config.yaml
head_dim: 64
positions: "rope"
rope_fraction: 1.0
init: "uniform"
init_std_down: 0.00836
warmup_steps: 381
schedule: "wsd"
decay_fraction: 0.535
max_seq_len: 512
train_tokens: 332700000
max_steps: 10154
MLP neurons of a small language model. Each row is named by its layer, matrix (down: output weights) and neuron, and shows model dimensions 48-175. Each number is 50 + 10 x the weight over its row's rms, rounded and kept within 0 to 99. A neuron's up and down rows have the sign that makes its largest values positive.
A block is one neuron, or neurons of one layer that tend to fire together. After each block is what it responds to, as a language model described it from the Wikipedia text at the highest values.

L4.down16:53 59 66 50 49 37 48 71 52 44 77 64 50 52 60 52 52 46 59 39 50 48 47 51 52 53 60 40 43 41 46 48 56 73 47 48 51 62 62 55 55 48 30 56 52 45 41 45 38 40 53 54 34 31 50 47 47 32 37 08 50 46 66 59 28 54 41 68 57 37 62 56 45 51 53 53 43 44 34 53 63 51 52 46 43 29 51 42 52 54 50 51 58 60 46 55 40 58 59 49 45 51 64 46 51 47 39 46 36 47 59 46 29 43 75 31 56 34 58 30 56 51 59 42 54 50 53 72
L4.down226:48 52 67 48 50 32 53 47 70 48 61 43 50 60 56 54 51 50 48 56 57 53 39 54 38 56 56 46 46 36 28 48 52 63 43 53 48 50 40 32 51 51 48 36 48 47 52 43 49 48 59 59 45 52 50 51 23 46 40 26 42 42 58 66 33 37 45 60 47 50 63 38 56 41 52 35 55 28 48 39 43 55 50 47 31 76 56 49 60 59 44 48 38 50 49 54 66 68 59 51 46 38 40 43 79 45 62 45 37 63 58 40 70 44 33 61 42 58 66 38 68 48 33 65 57 68 59 44
L4.down495:62 64 77 58 52 55 60 54 55 34 87 38 71 45 44 50 57 42 57 53 74 39 47 51 55 65 47 51 61 46 57 39 42 54 57 46 61 52 51 61 47 36 66 49 48 40 40 44 49 51 44 43 59 56 43 38 21 37 57 37 48 52 47 40 46 45 40 50 56 55 69 51 43 58 45 39 59 31 43 63 64 50 52 68 47 69 58 50 40 37 43 40 57 54 56 52 54 59 53 48 74 61 51 54 57 56 48 40 44 56 54 26 47 45 43 45 33 43 65 35 56 63 44 53 57 57 62 39
L4.down533:58 52 56 46 52 44 42 48 48 53 99 40 44 53 54 60 41 50 59 65 49 35 57 43 46 52 65 55 59 35 37 42 56 55 68 41 44 50 62 55 59 50 56 41 50 66 38 44 42 49 39 37 48 38 32 62 39 42 59 30 53 54 57 62 40 46 36 46 45 50 61 58 67 45 49 60 61 47 44 48 36 62 39 43 38 57 58 50 72 59 69 63 46 43 40 45 46 34 56 38 45 49 54 54 46 39 49 55 36 35 41 51 57 46 45 46 40 58 35 57 49 41 45 51 44 45 51 33
Description: Fires in short biographical descriptions on nationality-word endings (Span-ish, Japan-ese) and on "and"/"of" linking roles or relations ("singer and actress", "member of").

L2.down206:56 44 52 54 62 30 49 50 45 69 51 39 43 44 63 62 60 62 59 55 62 36 58 45 63 49 36 52 59 42 68 63 51 40 50 48 76 65 46 45 33 41 62 39 50 64 54 62 59 71 54 43 47 43 63 32 51 55 49 50 59 43 71 38 38 51 51 60 52 56 41 49 54 62 41 56 37 52 36 55 50 35 30 59 62 46 63 51 51 49 56 64 50 46 45 57 25 38 43 31 58 40 43 56 51 45 53 48 43 37 51 37 62 37 37 42 41 55 45 50 52 67 35 44 58 43 53 52
L2.down259:63 55 39 57 54 59 54 63 56 54 50 43 45 45 48 55 76 52 57 46 45 35 32 41 30 48 58 50 61 44 50 56 23 49 53 50 50 49 42 45 65 56 61 57 50 49 65 32 51 67 52 46 27 49 60 61 51 59 56 52 44 30 37 38 35 69 61 57 55 23 54 52 51 55 49 75 42 52 46 44 34 56 54 57 67 34 38 50 55 63 48 65 41 55 50 42 65 56 57 45 52 67 73 44 37 50 64 61 50 48 46 34 56 61 53 52 43 46 43 38 37 55 45 45 46 49 53 31
L2.down337:39 63 61 44 54 48 52 40 76 52 83 55 60 52 46 58 50 58 54 63 48 46 65 52 52 38 38 47 51 56 48 61 57 41 49 53 55 46 37 47 35 45 38 56 53 44 53 50 70 35 28 58 46 46 62 27 40 39 60 45 40 43 53 44 56 42 43 54 54 50 40 40 50 51 60 51 52 47 65 53 43 46 42 60 51 51 54 47 70 56 56 52 51 39 51 55 62 35 37 43 71 58 48 61 33 36 59 51 55 65 42 59 61 36 55 53 48 50 60 58 56 55 45 50 49 37 63 79
L2.down398:39 46 50 58 49 43 61 44 44 44 69 59 50 43 47 50 62 64 55 42 47 34 44 53 53 66 43 44 55 36 65 38 47 59 57 54 51 45 49 58 46 57 41 51 70 70 55 51 72 55 50 57 43 58 42 37 52 56 53 46 41 46 53 59 39 46 47 61 64 52 65 39 53 57 51 58 57 39 41 53 50 54 45 52 51 36 53 53 47 45 59 40 41 46 60 48 37 57 43 63 44 69 23 38 35 48 53 42 41 41 23 31 58 57 39 59 44 50 39 40 51 38 50 36 46 39 65 61
Description: Closing word-piece tokens that carry the sentence's final period, often a year's last digit like 201'3.', or endings like Californ'ia.', Stak'es.', '").'.

L5.down417:28 50 59 51 41 47 53 45 46 47 99 56 48 51 39 46 55 40 45 50 41 48 59 54 44 47 50 64 39 57 55 58 48 60 53 51 57 47 56 58 41 59 49 51 52 44 66 64 39 58 55 59 39 57 47 51 52 35 56 44 39 55 62 52 63 44 50 39 40 44 35 46 50 56 50 52 42 59 50 47 43 66 46 42 52 64 54 50 48 52 44 42 34 48 59 49 43 43 36 54 54 59 43 73 36 66 59 44 46 55 58 59 64 62 74 46 46 41 30 47 54 75 66 69 63 33 58 58
Description: The second newline of a blank line separating Wikipedia paragraphs, firing just before a new section heading (==Reception==) or paragraph ("In 2015").

L2.down160:37 43 48 60 59 40 54 52 42 44 80 47 57 44 39 51 49 26 50 42 59 53 52 57 51 45 53 56 76 52 34 50 74 50 44 52 50 37 45 51 59 44 50 60 54 44 50 57 56 41 42 39 67 55 45 67 41 50 52 25 50 34 52 36 61 34 40 75 42 45 56 63 36 55 59 57 43 61 56 58 59 47 51 59 43 39 37 32 56 50 49 54 53 43 41 65 59 50 47 48 48 39 45 44 48 42 56 54 40 38 53 36 45 51 40 29 43 44 55 46 62 35 45 50 62 52 27 60
L2.down167:51 58 57 59 70 38 51 63 42 47 65 37 51 40 38 46 50 54 35 65 56 49 52 48 63 66 45 60 72 32 32 50 33 41 50 44 12 54 60 70 43 52 42 49 51 50 47 47 30 58 60 41 40 57 33 58 52 39 19 36 57 57 52 59 52 41 59 65 34 53 53 45 46 59 42 53 67 49 45 56 53 49 40 51 60 36 50 50 59 42 50 51 38 62 47 52 67 47 73 59 43 33 45 41 31 41 59 53 45 60 55 49 44 47 59 53 31 54 55 60 52 58 53 37 53 44 53 75
L2.down314:52 45 58 44 62 37 43 37 60 45 85 60 50 64 35 38 47 70 46 51 59 50 48 57 57 68 47 56 21 49 49 45 47 57 58 46 55 46 55 42 45 37 41 53 50 57 39 49 41 71 47 31 50 46 66 34 58 35 38 47 58 46 68 43 44 38 45 61 43 55 45 61 44 51 63 61 47 58 28 54 75 49 46 55 35 64 50 57 55 55 39 64 34 46 53 42 32 56 56 48 46 39 61 59 33 23 49 67 49 47 57 43 49 64 56 46 31 48 54 43 50 59 64 61 40 50 61 40
L2.down375:43 48 64 35 49 34 53 43 47 50 58 47 43 53 47 56 41 50 41 51 47 45 39 34 51 49 64 31 47 53 44 34 46 53 62 43 66 66 69 39 52 49 38 53 45 56 42 44 45 54 64 34 38 25 45 54 48 56 69 37 50 62 41 46 53 60 60 64 55 52 57 65 54 51 43 34 53 46 45 49 60 47 39 58 57 44 48 46 47 45 54 49 30 44 40 49 55 71 38 33 50 52 30 38 64 59 49 37 45 57 49 55 42 53 69 24 56 57 37 67 52 43 59 56 27 63 36 62
Description: Final word piece that completes a verb split into fragments, strongest on "ent" in w|ent (went to, went extinct, went public); also prov|ided, us|ing, serv|es, bro|ke, s|ent.

L5.down289:49 56 54 39 64 54 42 53 53 67 54 42 58 53 32 43 47 44 78 45 65 55 48 43 43 33 51 52 61 44 38 68 53 59 49 49 62 45 48 39 50 48 62 43 59 52 39 56 43 42 28 61 66 37 46 28 57 43 57 58 62 41 42 43 48 36 62 66 36 47 50 48 44 47 44 57 65 66 56 58 42 21 48 41 43 53 52 32 42 58 66 56 39 54 49 41 52 58 51 58 50 49 43 45 43 50 40 60 40 48 46 25 41 45 39 49 56 68 57 41 49 62 69 54 50 59 48 64
Description: Opening sub-word pieces of longer words such as pro (prove, projects), sim (similar) and min (minors), plus some sentence-ending periods and "not".

L4.down1:47 57 66 61 47 51 40 66 47 54 99 55 46 56 45 63 49 40 61 47 46 49 62 55 48 35 44 38 47 54 40 52 46 56 53 38 68 67 71 48 38 68 31 62 40 54 49 48 42 65 41 60 51 80 44 60 39 61 50 36 63 55 61 42 49 43 54 53 61 48 49 47 50 58 53 61 61 48 44 50 48 45 37 52 41 57 51 50 49 43 65 53 53 41 66 67 46 53 57 46 53 51 43 67 52 52 41 35 57 52 52 50 46 44 57 50 48 38 20 73 58 53 40 63 49 49 49 54
L4.down246:54 60 76 58 58 55 60 54 56 59 63 28 42 53 44 53 46 49 44 26 63 60 34 58 60 38 59 47 44 56 67 46 47 35 47 43 75 40 52 37 63 49 35 51 61 40 57 61 54 54 65 30 35 54 58 34 44 34 53 39 30 45 45 58 46 57 61 51 39 67 53 44 37 57 46 61 58 47 51 55 38 47 48 50 41 64 52 55 80 53 56 75 59 65 57 52 35 57 42 41 41 54 37 31 72 51 38 50 58 56 35 39 59 55 48 60 40 50 41 48 49 44 52 52 51 38 56 59
L4.down397:51 57 55 39 36 36 45 48 66 38 91 60 66 36 40 60 44 52 60 39 54 39 43 48 53 41 60 73 32 67 55 36 40 35 52 45 37 40 52 36 44 49 64 37 50 44 42 36 60 52 55 45 39 62 63 63 61 59 47 47 30 50 54 42 39 45 55 57 50 50 44 55 42 52 39 52 43 59 56 50 53 35 45 44 40 67 56 55 56 54 62 39 64 44 43 66 50 43 46 50 36 46 52 49 46 62 47 54 46 46 49 72 61 44 74 45 39 38 45 45 47 49 42 50 42 32 63 27
L4.down421:44 61 51 52 56 44 40 44 51 62 74 48 53 54 62 64 53 51 64 45 65 59 48 58 53 41 64 45 39 49 57 66 66 41 46 37 38 51 46 59 56 61 66 49 41 45 46 53 51 47 58 57 45 52 47 54 52 58 50 37 52 52 36 50 50 48 60 51 53 54 34 58 47 68 55 58 24 52 40 54 48 49 39 72 45 20 55 45 28 24 43 37 66 35 54 37 55 48 55 38 46 38 56 45 52 53 50 45 42 49 55 43 59 55 49 48 45 49 23 71 55 53 55 67 42 39 46 49
Description: Blank-line newline tokens and == heading markers at paragraph or section breaks in Wikipedia articles, plus digits inside climate-table and date figures.

L2.down102:45 46 45 77 43 55 63 40 40 60 78 45 36 53 47 64 59 53 52 50 44 47 70 46 41 50 59 60 45 77 62 31 56 59 45 52 55 56 46 79 72 57 42 58 53 57 64 68 47 41 55 64 53 60 42 55 43 48 70 34 46 42 40 41 43 55 33 46 39 60 61 65 43 57 62 63 42 41 37 61 56 61 49 48 55 55 61 51 57 44 72 53 65 62 56 51 45 41 53 61 51 40 37 47 30 36 52 55 45 72 59 51 54 54 58 66 67 41 46 54 37 58 43 43 58 39 43 49
L2.down260:36 40 50 58 52 43 57 44 67 51 81 37 52 45 51 58 53 75 49 57 45 49 59 56 58 62 61 50 73 44 40 45 41 57 49 36 48 58 46 65 53 56 44 70 51 53 51 39 40 44 56 53 48 63 43 51 34 49 30 50 55 53 29 44 51 49 42 69 60 63 51 36 57 49 48 65 63 40 60 41 39 71 44 44 55 54 47 59 63 56 44 51 63 64 40 52 49 58 55 44 51 48 41 52 35 40 52 58 44 69 61 24 47 31 64 74 56 55 34 65 64 30 50 64 46 46 58 61
L2.down407:44 60 60 68 57 51 53 68 34 46 65 48 44 48 74 50 31 53 54 45 52 40 56 48 39 49 55 66 54 61 49 37 35 54 49 66 66 48 49 54 65 40 48 55 51 51 30 34 59 55 56 54 52 70 42 62 47 54 61 41 60 45 63 52 39 65 54 60 57 45 48 62 48 70 31 45 39 33 42 29 39 47 44 37 61 50 45 54 61 45 57 42 51 72 47 50 54 43 35 45 63 44 55 66 55 55 49 55 56 34 50 45 47 52 54 47 46 49 43 38 47 33 59 33 38 37 47 59
L2.down560:48 37 45 42 58 41 51 44 54 57 59 32 53 61 51 39 46 49 54 62 39 48 59 35 44 61 48 67 50 36 34 59 37 47 43 44 44 50 26 52 54 51 43 51 48 55 41 63 53 84 62 67 29 53 69 55 61 68 37 40 37 41 50 34 51 60 51 56 46 53 60 59 43 38 71 52 42 53 55 47 67 50 45 42 64 56 31 50 64 34 56 42 51 55 39 53 55 65 45 47 50 46 57 53 50 28 55 63 47 43 64 40 35 44 55 51 48 48 43 52 48 43 51 49 61 40 52 43
Description: Last digit of a year plus comma in sentence-initial date phrases, as in "In 2018," or "In June 2008,"; also month names after "On".

L5.down288:65 63 36 47 52 50 54 54 58 52 41 58 44 59 47 61 41 55 42 44 52 59 39 45 60 33 57 37 37 57 50 52 46 65 30 52 32 31 42 44 43 40 53 46 48 48 60 49 25 51 56 26 65 65 56 57 70 41 31 53 47 33 41 48 39 50 52 57 44 44 36 50 30 40 34 38 50 56 48 45 54 53 49 43 35 53 22 50 34 46 53 42 51 51 52 43 42 48 62 43 35 49 57 30 38 59 52 67 40 56 58 54 58 44 45 48 56 48 65 55 34 39 56 56 46 77 24 52
Description: Mostly the final piece of a split word, such as record-ed, h-ard, avail-able and ord-ained; also "such" in "such as" and closing == or === of section headings.

L5.down349:57 44 58 65 57 32 51 51 63 46 51 41 56 52 59 51 66 47 80 42 74 48 63 62 46 43 31 50 38 41 56 54 47 53 46 33 64 53 48 44 42 65 59 67 46 48 53 64 54 50 60 56 72 65 34 60 65 46 45 38 49 42 60 41 27 56 45 51 51 34 40 55 54 41 50 48 33 39 54 46 57 65 52 57 54 47 48 47 56 53 58 58 49 70 42 34 52 45 56 50 69 38 58 57 57 45 49 55 45 54 45 39 50 59 41 60 74 52 48 46 58 42 29 62 49 48 46 54
Description: Commas closing a sentence-initial introductory phrase, right before the main clause subject, e.g. "In 1992, she…", "Known as…, it…"; sometimes the phrase's last token.

L2.down132:55 86 60 61 54 48 52 29 51 69 62 49 50 39 60 52 51 53 53 36 65 34 49 42 59 44 44 44 44 46 46 50 52 55 53 57 51 39 36 59 53 42 48 58 38 43 61 52 56 61 47 46 39 43 47 53 68 36 57 33 47 25 31 72 47 57 60 41 46 53 49 43 56 48 48 67 31 56 50 43 58 52 39 53 49 45 58 59 54 61 60 55 37 61 51 34 62 56 48 44 68 48 56 58 61 38 48 51 53 39 51 53 41 47 72 31 62 47 62 45 67 43 44 40 36 38 48 55
L2.down233:61 47 65 39 57 55 45 44 58 57 99 38 71 50 44 61 45 55 67 52 69 53 55 52 46 47 53 43 44 36 49 60 49 53 44 54 50 32 42 48 49 59 34 45 47 54 43 39 59 67 65 63 39 60 33 63 39 59 51 54 40 41 43 53 38 53 67 47 57 47 61 50 52 47 58 43 47 55 31 61 35 54 37 47 40 48 58 52 58 57 61 32 54 46 43 53 30 47 44 53 44 49 48 52 51 57 66 41 46 31 52 60 52 54 54 29 47 38 29 55 66 55 49 51 49 45 41 53
L2.down413:55 47 48 60 42 40 47 46 44 43 67 40 67 55 52 52 50 48 62 60 46 53 43 43 50 61 54 37 52 43 71 56 39 49 70 64 44 56 54 46 56 72 31 37 48 51 52 56 38 65 41 44 53 42 54 47 48 50 59 37 60 41 62 39 41 48 58 53 50 53 53 38 39 45 51 67 48 61 54 52 53 62 54 49 56 53 52 48 56 30 45 52 55 49 56 57 42 57 34 41 54 40 48 49 12 52 45 52 51 29 46 63 43 44 54 52 51 50 27 55 57 66 42 51 51 50 50 59
L2.down563:46 54 58 41 58 45 58 50 76 57 50 37 52 34 48 50 51 48 52 50 58 39 42 47 47 43 67 41 53 44 53 76 44 60 33 77 36 41 31 59 52 36 39 46 44 51 57 42 56 62 53 50 48 65 49 45 40 43 62 49 43 27 43 56 51 63 48 50 36 27 65 35 52 38 64 66 57 45 41 52 57 62 41 43 57 54 42 38 46 50 51 66 52 45 42 53 36 39 46 47 37 53 59 60 45 41 64 38 57 53 34 50 44 32 53 48 44 41 52 48 54 56 48 44 62 57 46 57
Description: Fires on blank-line newlines between paragraphs or after section headings, and on the word piece "on/cont/cons" in Con-, Contra, inconvenience, unconscious.

L2.down151:41 48 45 47 38 41 57 41 50 35 76 50 33 62 48 39 44 51 52 43 52 41 39 38 50 49 37 57 48 66 36 58 38 50 48 59 32 25 36 52 18 56 51 48 62 51 55 64 31 49 71 60 49 51 37 70 42 44 56 45 52 47 54 44 61 48 43 73 54 60 42 50 42 60 66 49 40 45 37 63 43 56 48 38 53 52 66 59 51 31 42 54 57 55 44 55 62 37 55 55 43 53 67 65 46 45 42 42 59 49 79 54 57 50 29 60 41 40 50 48 57 37 59 65 47 38 47 45
L2.down194:51 44 55 43 57 51 55 39 48 52 81 39 60 49 59 43 51 61 37 19 44 48 44 53 43 37 47 45 47 54 56 54 49 37 58 43 56 61 46 42 54 45 52 56 66 69 47 32 49 52 61 57 50 54 47 53 35 60 45 36 51 46 55 62 39 53 46 53 61 64 47 50 54 58 32 48 49 67 38 49 53 39 48 34 45 41 39 49 60 60 42 43 61 61 42 32 39 36 41 56 59 65 64 31 72 51 40 61 32 42 52 51 71 58 53 41 44 53 54 57 35 74 47 59 53 44 46 40
L2.down283:48 41 42 33 56 39 47 47 48 56 57 64 55 34 43 61 37 44 49 48 58 57 31 55 78 51 45 46 61 56 41 39 30 52 57 61 33 45 49 49 55 54 54 46 52 34 39 45 59 50 50 40 48 54 55 59 34 40 53 08 54 44 49 51 46 55 37 40 39 43 69 61 44 43 55 48 68 68 30 51 43 42 45 40 54 57 49 65 65 51 61 56 60 36 39 49 46 56 45 42 27 40 53 38 65 56 45 52 59 43 52 38 37 66 53 31 47 51 58 69 58 45 32 56 45 40 57 54
L2.down315:44 44 39 58 33 54 49 49 36 55 66 42 35 44 61 25 56 51 56 37 48 48 29 48 52 56 57 69 54 53 55 57 43 57 37 51 59 47 56 50 65 38 54 55 51 58 61 53 60 53 32 47 42 46 55 70 60 62 71 29 51 46 62 39 54 52 56 44 59 38 55 56 38 53 53 62 49 50 38 50 61 42 65 38 33 37 52 68 53 61 51 40 60 48 59 32 28 51 60 42 58 53 45 51 34 51 43 49 46 35 60 45 63 52 42 37 51 57 35 52 54 43 59 62 65 61 45 59
Description: Second pieces that finish a split word, strongest on nationality or occupation words opening a biography line (Span-ish, Portugu-ese, art-ist), also f-ill, f-ron-t, sing-er.

L4.down62:40 28 53 50 45 54 57 52 34 44 42 57 45 44 55 32 54 42 55 51 35 42 56 57 40 47 49 64 43 56 59 58 57 53 55 51 52 36 53 57 58 40 48 45 41 51 63 64 37 63 42 44 53 47 38 45 32 52 49 41 32 43 57 55 73 59 36 51 45 61 43 79 35 45 53 46 57 45 50 45 51 52 60 56 43 49 72 71 64 77 40 47 37 48 61 38 29 52 47 63 34 58 38 51 70 30 56 37 46 33 45 42 40 50 31 43 65 41 56 49 39 45 52 52 45 45 54 40
L4.down200:56 56 45 54 58 22 52 38 52 61 83 62 50 55 41 60 58 38 57 57 58 57 52 48 55 63 34 44 52 31 35 45 52 43 65 51 41 48 49 54 48 46 60 42 50 57 46 50 48 49 54 43 53 46 36 49 41 49 41 30 39 45 91 53 51 28 44 61 48 36 44 51 53 61 59 59 56 50 45 38 54 52 45 50 42 50 62 80 35 55 54 39 37 60 43 70 58 50 62 63 52 48 56 59 40 47 52 46 40 65 49 44 54 59 51 70 44 35 47 53 55 45 39 58 44 67 40 34
L4.down358:45 59 36 42 49 44 38 50 40 32 88 53 49 46 59 58 47 40 54 53 53 46 53 48 51 54 47 34 45 44 65 43 58 45 60 55 51 40 50 47 50 54 66 49 43 66 41 72 51 43 47 47 44 50 38 47 47 63 50 52 42 41 64 51 64 44 58 70 35 59 50 50 42 57 65 55 53 35 33 63 52 51 38 35 33 40 61 51 55 47 63 37 50 47 49 42 40 46 46 55 52 37 49 55 49 46 51 49 42 67 54 49 54 61 59 37 53 31 56 54 57 52 57 28 56 59 47 62
L4.down564:66 36 48 45 36 40 58 54 33 51 75 46 59 56 44 36 40 49 59 63 49 49 47 47 50 48 61 48 50 42 46 54 50 54 39 51 74 43 56 57 49 44 66 64 34 54 40 55 24 60 72 70 48 39 58 50 45 54 64 54 58 47 44 41 51 57 30 67 49 33 65 62 33 57 73 42 37 53 64 39 43 67 50 57 59 42 53 58 29 45 45 30 59 36 49 43 56 48 36 50 37 53 58 28 32 39 51 54 33 46 38 42 45 55 53 45 40 54 49 61 31 44 51 51 51 50 59 55
Description: Final piece of a finite main verb after its subject, usually a tense ending like -ed, -s, -ates, -ing, or began, as in started, connects, began.

L5.down410:41 45 48 42 62 66 58 45 45 60 76 54 70 41 54 58 67 40 47 46 43 47 35 52 56 45 40 52 53 55 52 32 58 35 39 47 41 58 48 44 66 48 47 59 42 36 51 55 47 65 61 53 48 35 59 40 51 51 62 28 52 66 45 46 50 37 47 59 48 75 80 41 78 45 31 51 49 65 53 56 48 47 42 40 52 58 47 55 41 58 43 55 42 51 49 36 55 55 60 61 61 65 60 47 50 48 45 55 50 43 38 69 50 50 68 57 37 44 41 65 67 49 51 43 48 26 38 41
Description: Final token of adjectives, quantifiers and ordinals placed before a noun, often suffixes like -ese, -est, -ish, -ous (Chinese, largest, previous, several, first).

L4.down363:50 34 57 40 53 46 43 59 49 42 67 51 58 35 48 52 49 42 60 61 47 43 53 45 53 57 34 61 51 55 62 64 47 44 48 63 38 60 37 55 57 37 41 49 49 51 50 55 75 43 62 47 52 43 56 42 35 64 66 56 49 45 45 38 43 59 70 59 34 44 47 52 49 53 32 49 60 47 55 46 54 56 49 84 53 47 64 63 52 46 53 49 65 45 61 74 48 31 52 59 59 44 50 48 39 60 34 68 41 31 52 45 58 52 36 54 45 60 28 50 41 53 38 76 39 59 68 68
L4.down369:35 45 64 49 35 44 31 62 62 41 65 57 38 35 52 48 30 63 54 63 50 50 58 56 46 47 62 56 61 56 46 59 41 60 56 66 49 50 52 68 43 62 60 42 48 44 43 42 48 57 31 60 44 42 52 60 55 47 53 54 53 31 68 44 49 76 46 46 60 38 49 39 53 49 59 39 41 34 46 40 45 55 32 70 44 37 50 55 55 47 48 64 57 29 35 50 38 65 53 51 57 54 53 50 60 46 61 64 56 49 59 49 51 61 71 55 49 47 55 42 46 36 52 58 41 47 51 38
L4.down391:39 49 62 49 50 78 47 42 50 45 99 51 55 53 58 35 47 42 55 43 43 51 51 44 42 51 55 52 74 45 54 49 54 51 57 57 45 58 43 49 61 46 36 48 52 59 53 44 67 65 43 49 66 37 53 51 51 41 45 40 50 40 58 51 51 57 52 55 59 51 39 41 42 50 53 47 60 56 55 55 45 47 58 71 53 45 44 54 43 50 48 57 56 47 41 58 44 39 51 59 50 49 47 47 58 40 56 67 35 61 54 36 63 67 61 51 40 58 34 59 34 53 41 75 36 47 39 81
L4.down450:45 48 55 49 51 47 47 40 38 53 71 47 68 42 57 38 50 50 46 43 65 49 38 50 36 49 46 55 41 37 29 48 48 69 44 62 26 58 62 47 49 42 48 47 40 31 29 39 74 64 55 57 46 65 38 59 55 43 60 41 40 37 48 55 60 56 55 43 43 49 46 64 58 41 57 67 51 49 43 50 53 45 61 64 56 53 57 55 57 56 53 58 51 45 62 56 57 58 37 30 57 56 56 35 34 44 50 56 59 65 77 46 48 55 53 53 47 47 42 44 54 36 38 53 56 52 54 42
Description: Periods closing a sentence, strongest at the end of quoted speech before the closing quote mark, e.g. "live anymore." or "too deep."; also period-fused word endings (es., ed.) and semicolons.

L4.down214:59 60 52 28 50 37 37 44 57 48 94 50 52 46 41 60 60 42 61 45 63 58 41 53 63 58 45 33 47 32 44 49 47 35 67 39 43 51 45 37 48 53 53 50 41 48 35 51 51 44 48 24 58 53 48 49 42 46 37 59 58 49 35 67 38 35 39 57 44 49 46 44 55 56 68 55 70 45 49 53 43 41 47 50 43 58 66 46 49 40 42 50 58 58 59 56 52 61 62 45 54 52 60 40 50 46 57 47 52 72 54 49 46 61 57 61 51 36 44 56 46 64 47 60 51 50 65 57
L4.down454:42 33 44 49 65 41 49 36 42 36 92 44 47 43 38 59 54 59 48 51 48 54 66 31 60 52 50 48 52 50 56 59 63 29 45 71 52 44 49 58 51 43 42 36 69 81 44 44 74 58 51 49 55 47 46 47 48 38 44 36 57 32 52 53 46 41 64 58 56 51 37 60 49 55 43 65 40 58 55 48 36 62 53 42 66 59 43 35 48 50 57 50 42 74 37 50 52 49 45 60 48 53 63 56 48 45 57 53 35 55 59 44 35 42 58 45 50 40 42 43 46 61 48 58 46 50 52 66
L4.down540:55 27 32 49 48 58 48 30 47 49 72 63 55 46 51 58 69 59 66 49 55 39 57 52 45 59 47 45 47 33 55 74 51 44 32 52 37 31 57 56 58 56 47 55 54 50 42 42 56 50 52 63 60 57 43 40 73 42 40 18 57 33 45 29 46 50 50 52 48 52 39 51 47 59 34 48 30 52 55 37 67 62 43 53 59 49 49 57 53 46 38 44 56 78 47 44 49 54 37 54 58 44 53 42 38 47 63 60 44 36 54 30 50 49 46 53 56 51 38 60 66 55 54 57 38 47 54 62
L4.down569:48 36 31 52 57 44 57 28 41 33 89 63 25 50 53 41 53 62 52 44 41 51 79 44 41 57 28 46 46 43 55 33 48 50 44 53 52 59 57 62 62 52 48 53 58 59 45 44 66 54 41 61 61 60 45 60 53 51 55 44 46 43 54 48 50 51 46 48 46 46 60 56 48 74 53 55 47 52 50 50 49 61 52 55 59 50 43 50 29 57 57 53 45 71 45 53 53 50 34 50 34 63 41 49 31 55 54 47 34 66 59 44 60 48 57 46 54 46 46 39 49 46 70 52 59 59 44 63
Description: Commas ending an introductory phrase or clause right before the main clause's subject, as in "As of 2014," "As a result," "Although…died in 1959,"; also "that"/"if" introducing a clause.